{
  "num_attention_heads": 5,
  "head_dim": 32,
  "intermediate_size": 320,
  "norm": "rmsnorm",
  "rope_fraction": 1.0,
  "attn_scale": 0.177,
  "optimizer": "muon_variant",
  "lr_head": 0.00449,
  "max_seq_len": 128,
  "max_steps": 16533
}
MLP neurons of a small language model. Each row is named by its layer, matrix (gate and up: input weights) and neuron, and shows model dimensions 0-159. Each number is 128 + 24 x the weight over its row's rms, rounded and kept within 0 to 255. Numbers have three digits each. A neuron's up and down rows have the sign that makes its largest values positive.
Before each neuron's rows, "fires after" lists the tokens most often just before its 100 highest values on Wikipedia text that the model never trained on. A number after a token or word is its count.

fires after: " =" 47, "s" 8, ")" 7
L10.gate99:135145126106130170131174120126094147149166115140120108138140155147140109138128140110131161156139124098131127103115136118135148170119111125147116101138118083134160138110188122152108115137137120197087115128145068133131104116171150117114130152130154132182130098127148155123145149122140140129131162108143137107106135130128118121139150092147183210153086145125133107132164134163121095107134072081130147150133138099098150122109094147128113058129140158124162119132128119113107133129163099
L10.up99:175149139181124169107158144147079135097117130116109129126131125142125069119114086092128100124145112073117134142111145144158149157161131125110122099138114092119136119136191118181144126150141097153129109118160122137097108100117116125105091147134149121180066079135114159140146130141129105147128141150109129142141095137159151158117155135105136153140098119148133093137155104109125105101125085074123142162135159128150136149117095117108096108109139087155164151124142091117114107132145102

fires after: "°" 30, "s" 15, "3" 8, "4" 5, "5" 5
L7.gate50:137117146141098141153146092120145143133118123074132127130105153104112116137086117127117137149122164134104125061134125121131095122158141110116110185143133078093199174151136082127113165168145152133156124112114125138057125132143088117142109112096100140100148143152152084122085117108108119122124172147120078119122140111140158154158125129164131107158119113098138115124153106098127113147119129109094147157106077117082100132144079145148135116130114128118165118119128129124119112148140107
L7.up50:094132138141127115105142141161113114100126124128099127144191149090080118115095057145100121100143167139128123132107085134131109116103090128118102160158119119142157144178159196134122157117147130110148153115083131124065131108171098138118132147101130082081158122140180135146135092143175124147123097111122121123082103104154152117127102124122136131163141137162082123098130143075161134117138134138122137126129125130157123112118114129152100121080141136108138139145106128130127127112109125

fires after: "\n" 38, " by" 20, "-" 7, ":" 6
L7.gate242:118122110120147163150119132100107175091129147123162155149169125157113111096128144106094141145136134133168139111137139147120114098125162099115129105125179108173129078147137158133160146154132130106164100106131164117137110128126097158146084114106098122071123152103133117162166106120098114152119129133142157096153129174144083144119142132134094091138134138167102164118087094082117114087156150153115136145107116098136096150152117102139150126123121090076174135146101138137140151109120100
L7.up242:104149160113108126156094148103153132168144124140137169178126146115159105110160109147095119128095144120124112097131159128109118089129109124148137144093171107098154132158122114164135167145103119136118108130136155174120148147124109111146104109099155146141149156119158105148131125153123098090132130122146146147145141125189129154143126114118096104123156115160138137135123155090116152141132121113185147090110137148186073052109110107127130168138104113097141140143091149095156155143140089

fires after: " in" 31, "\n" 27, " the" 8, " of" 7, " Total" 4
L6.gate194:169109126113114153139134129086140118128138127133145075152113114130147143128106153136113142147164098135147163163104120164127142093114090148128145092185127061118131101092195168105105122139121170098119150146087156104116105127118095100125145129140116139147107089128104133061193131149128091155095147091151126111117166120132137104126144154158098160149136127126124095121092136142063138147127141136150136124137113149117103146123144116158125129126099142145109098143141145141116152147136147
L6.up194:172137129164125145158148137162095116167075119142134109129102146137119116139096176124113115164106125125185101097083137139100157130140112132136138167106126145131114123141159086120161111125077137120147132112117150112159147123159132176143159157115148086133088125160091159150132120111153161092159139121131123114095116107142129174130099131124173146112126151132163108065124146152150140173088139129125122176136148144111143153156097138173140137173110152109132118106109117134126125135096144

fires after: "th" 31, "°" 16, "e" 4
L6.gate130:136155126172131130134169151109154148125136078058158160138125167123132118127144152129139108117114129094124127122107119125124141153164137125152123152141151079180196081135172123137159126129098150142106103099132147110128153162158157105113128140119121103104108139106106112107135163109122157147173152132105116142116144157136097184157104108149139130111144106111135146117146116130102085125135147089073147162113091129117139125154089118124113154126180062103122129109133117114135106124135144
L6.up130:084149133112116140112138086121170121105114139107126133108115124137146107148044135116127116128082154142156118130136130128072127143081151131161067146092126148136125117108167135130108137116131122113096134092112135110105131126135094123076117142108118121089154168136120079136148152100102098120128092113172123139159137151094130100113113126097129073134136162080128101150138115111087097113152150172176095114171088125122128135131146120126130139145114163140163103101121120137126116095148119

fires after: "9" 19, "0" 17, " the" 17, "1" 6, " –" 6
L5.gate53:103160123138161105098134129139154135212126118163122164139160088117113133130178156096114115137134120137137145167130125148100136149137123129150129126145097160163152141156185135118122133107113101129109120081124099114143101143160097120139156087125145108163120114166131097094137150099124114133093142154110118107101107125160128128130144166145119151111103125157155135116164092131162135112115105131136079143189154129138161125123108112151162168122101113168131152179155163157132136139175123
L5.up53:160147127123159131099130126135160145121098086176166160099144114101141136109121109131191123126152142185197125116102129133121142142131156114120156110093097139143122097149136143069146154166130089093086159115140118128133103133131072117111139100153152178127115132123137094113117187160126138119124108147133107115128121125144133133141135196170135119068124137146169102143117126143088113118130139138153094129130091122108133081137132124124128147117106096161153156145106120133128132137129149

fires after: "2" 46, " " 32
L10.gate20:093184151130094140138168094104152136114132117099142161123154137111119148126103125087148126144124148116143125140131113137157147153115154121182116177079121124102137149098150166123122134128076113097118133133118147092085082173131081104086131118124100151135142110108088129102147132160126109116131134123112148137140107125111160101116138104154114110135120158137110116077108106146115144160120141130148141164140123208135130158112097116156137079144115105111160109170117134091085126144132167
L10.up20:141108124142099126146109126128138127128118114108130174132136126137096123130144145132143142096093143120142149157154120157105118141128132165129146097118124164147125159144095111120126133105077127115099132116135099183144101138118122072117129118121103139066143139152123114130163124135117147154111137125164123145138160192173092152127160111159140144178098154126165167144096112118128153154132197104159127131146150148134149143118164131105087093117115168147177141152103151130118100206121129

fires after: ":" 43, ")" 11, "′" 4
L6.gate271:127162120167125160049107162113130126135155101140195133125088117102121154171098141156105150153143171105088142087163145107143140131114147107118105128085148143104130113127131120161109154161095146113133085166139133143156122140157113114123146163108137107139118107085122146135130121152111149135130112131115125091103140158157091159143109149122119123111146120083097135156099132138147138098146115122153097174102126070119178098162106115125104138132106131127151139159135149122087106144131156
L6.up271:161160113135117181120142162098128129092160172127125131111112120130131092105112166111092150120106089100150106108090097123120128076165127171155132137113087101099177116139169186147148148124128146140174096161091114137117122105130092125109106107143156140103097096121125130152126123164125130154146156137101165104140150113151124132124136154151128132132163095142107141149093147105151121124099113132115162136156150139157133092149101085118124105155132114128116173160081150154121133151147160

fires after: "0" 62, "9" 7
L9.gate147:133140146163133126167092192160081127154117155106130194139132106106139159156141141106150138158150163107116133142116145127153163148143106138082134099125152141123115094128117102139104178097162145155153109109094127111119090119116170195113145088146126106114125111134105150079146139153146137091121147121140137140114105182124166128124125180147096108119143129133161096137182130117105100100095126110167096130144096154113126119145117148138125133132127134146138126167103139128130125126136090
L9.up147:074126139137143102129120118170141186129148136169164135109122103164142127136118131155094117163142151105158161099148134193182161128150145106130123136119141122127136104153150136106129086154090100115099087128113126141137082116117177154098109110112145157128114132151082145137141154108156152176090096140115130128133118136130144119127187126163074127127140125138159112113148121158070138136122115104104143129135155116089149181153149144121118145165121110120153144128108096145137112110139141

fires after: " =" 44, "History" 11, " History" 5, "s" 4, ")" 4
L6.gate137:144158131133150153116153166134117110107120149121092220140176150146117129164149137141150160129112098150143123157082142141153161124137102149126130133143124123118080126099143119144197120147134097126171123088129097134119149131173124107122109128123149155103137132131139116120146140174150136144118157112103128097120122086106124120123137174147160156117144128139117149154105139144173140168092098125131120133083118118158116169141144166104070105156122122112139111117148160178108102104132099
L6.up137:149153140147108121152119133117140135156150110154110159147109097132137091148175170133119106146148123134179115129102143122112102099168111149124151132114123105130112137123101108141142209146146134080125092142132136137146155104113109081120109103111139097079085155120085124168096163128120102124122097119142146136123109143149119137094083102140072148093108085135140182147115098134156128117146113120115156105127155121129125113153096106107090172127131107131132105093132087107099139164128094

fires after: " " 45, "2" 26, "1" 14, "3" 7, "9" 6
L5.gate263:130110137110114124085122153123165138127123103142134135126116158121116122125140143124155103158127139104095113132125175126121111156192168182157096124093122143118129126164160100154138145121103122141077155083152180134182127117083123128136139182136081125147144151141127148161139085141089120133092103119136133092164117158120105148195136106112122126176117160130063108150123161125136116129130129096145132115117121126160141144149153118108119127161074132128114151127128117150113099144127102
L5.up263:093139131125133108108120119110154102126139096141101141115130126115128143152137134127117108098140148120137128099133166101161138147175167209140137120099137136198143108122126119118148134132124147090146130144112165155096089094133116121118120126172129151120105130190117097110071136142201088090109131143133155109126151129160134127131134158202138107135129121143102148104168162153117106121120121165134105122177146163086120125132130135105123098079127129108117097137115111140149122145130116

fires after: "2" 100
L5.gate227:132087134120121162107116122140155106140158110104140123095121116154139126111149124112111117121136125134161139147173124122134108154092098093118110113108114156131150096094120126100148116112085097171121105160142108101102139132094077135111142105125126138162155120138111101133128103115132125086134169058113117092094071132169143123136144138152165126160125113122156134090167170096108148136129093123142154122079176117091153121121096139170135101124127107117151100146138183123113122170154094
L5.up227:116114179135099138129091104096117091117095132135162128133076134128150158135144123127122135149117158117130177103079128106118138157080122100104114108123111157128105114107126134106162160125137154107166121165140061122104131132108128106152123110128077109150135152128106102150131122111111115115117164143121095087163104124124145087156173170144151093109082131078138138110100162136162136159088127153174146161110111131148128143096140116113100070107115143113151137129122126121109132154103117

fires after: "\n" 61, "|" 12, "-" 5
L9.gate287:150148123100095161126112111146152140152138124141113075091154178146114096159145109157127103119148124106106146130139148101131135145127138105161100137129119116142135121099164098128149146117155132153118109117167133106113133166077087161124104137128125102087119138105116158104164160152128113117117138120151095101136125147131122133093154133113124107131168170114144150126115144126143096065112149153101188083129060128165147092124143132104166160147123129117143095102149119101111150082178142
L9.up287:103139156156152186132121139145147091109147122126125143140155165114130140107163093150153121139094127099163122102118130155146092111123074108118141137116114150151150174161156131114154078106133102104136133124210109128086138157065163151149154105109144141149149113136103137166156115098136123142142147113129161112179101176112097172130123161118118112109144135129102134136107162125109123110129145134166188119140135097135112144130135137110103136105116145101137148145104098124148176123131123

fires after: "s" 52, " Jr" 7, " S" 5, "°" 5
L6.gate306:121123139120117112119117128107127095119183102117123140147154157071140113092163127093157161119114134125152155083164120124149140122117136098103088157181137150115181165130163140129129144157133159128112073102115156076107146148110141132128162140116170150134136130137148097083167121173145128107134146143154112131141135109129151109150172130153129134084156114109101135172135123113112097162074100133115148135124114117154144098160080164150088141142155124109140135117141132136137109148120171
L6.up306:094105113113144137169188169161138162145130144108096177116144089104116087089129095121096105134120144152182165089166099121147146079149080116170143143126116152134115124085118121112111124150102085132162119123128150147153152119108154134157111116124136132092123163106161146136113167120109159133150136127151103128133135155123116098126095172146134096130118138143142096141143100126115122146111085096121120162079099135111142116136124156108152141137066132112129099122109120105108165125116153

fires after: "\n" 37, "cre" 10, "j" 5, " pro" 5, "e" 4
L5.gate75:124119144145103110182094096119150101093150111123143165139138126132140158139167152128124168156131103113077137117114115162112161097141123106126108111123116171144156151110134134105109152121118141143109119113169117120110102167117091095116146182111091130110091122104157107074116108144148145115114133146125101139103098176173093106091153146088152117110087110085142101103117081121124103103116127129108127116135155140161161129127123090082168146147178107146113105101120123144129108128115157
L5.up75:165134163142165119151131124114147108117128085107128146100131117136170153089144093127107132151138123104137181080134128134123139137071149106140158135096152145106167136152184117131094105151137133092112104117138133114053104167140095142116165146134160155165126130110137101123108111083127152078117098129115125169112157136134128128158113124151143099154116154127122119115178160102159127150135126160112148135137109186114136105157154107121119110125176132130152110138097158132141139083147104

fires after: "\n" 34, "-" 27, "|" 8, " " 7, " in" 4, " |" 4
L5.gate219:152169126112098148135109169102107132090118087069130149133150165123116137110144143146123150085136126095131121143123160138164121113120095139132126132122085133155100104117154146174133135183146192149131094150092146114138125133147140124092135135071136097144128094143116100130125094130102110126151150123123085131128165128123122121112112144147088096129153157113130102146105150125133147086137079145132145118114095180087130162161180086152132140158112158145139126145114117144130163106121085
L5.up219:126126153124129123120122131138102095088085138147145147163157146161120174073122137177159117154122141109129126152102073142160127079141130118158170153164162110094106139144122109132103093143137135124148139165118137164121120123077097135148138147111135144134106134165147100144137081145127135079148126107129117116138124179105113122123165123136113126137108171152093127152099106138110143086101113112125077126100137090111108152124091176123131107115119091124128135093108134094174151120171124

fires after: "2" 20, "0" 17, "1" 14, "9" 11, "4" 6, "3" 5
L9.gate131:082097091155100131134141133146114151150143113099144166105162182114144144177084133094189138080151145124143147122089162087166147156178143128139142164142095142114105127107136123097127159139081119135134117149172126121114164153152091131160136139123118092118138165149145118125133139133104121127118140087169127105148134122135116142116112119127149112100110128115127150065111124126092107136155169142111173124110160121095120124147129173101136108113124128144162099148100157138120099104141104
L9.up131:140095097100144150181123137129108149153079107145094140140128150097164095098143146126134165130131183094100106141142099134089130137128162112091115186121176097132132154127138137107119138162084144170103133143125160130103142136104145138172160154121147122125113166148128129116100125074109125141134138118142123114132145131139121157134152142129097096126133177107124140089097139150121104133133112120139115160112180127117158095134131138146135135093156140107127146083043133142136082152126127

fires after: "°" 21, "″" 17, "2" 14, "\n" 8, "th" 5, "3" 4
L6.gate300:154114147155107151133174149130084095132129086115145188159162174171139130156107134071139148103136147134153145113132158146155138151119136090108143100115141160153137136076124140111120115100116192108128109117159121126100117109156095096063121108100166088119138131156134121130124159109138095106132134136119134119094158136112117147144152154184136104167097135120105146130081111129141134152133170138111121125106160154127135138120125121118162118157125134118114138110128152080158142175112141
L6.up300:162115110164153137140132114128128090100106137105129181110115110189114123094076098108127137132138126111146141106112103165163117152140089089110115091125129083186135103133111134125143127100137135111174139156130066099118079118134134112141140120130128123123119140110113096136082154105128182131130152113128119093112132156141150138081134105154177126138095151124159128118155125107125078124122138106119148134107176131109085125153123125137073134093171102108134100122089103132122130099142130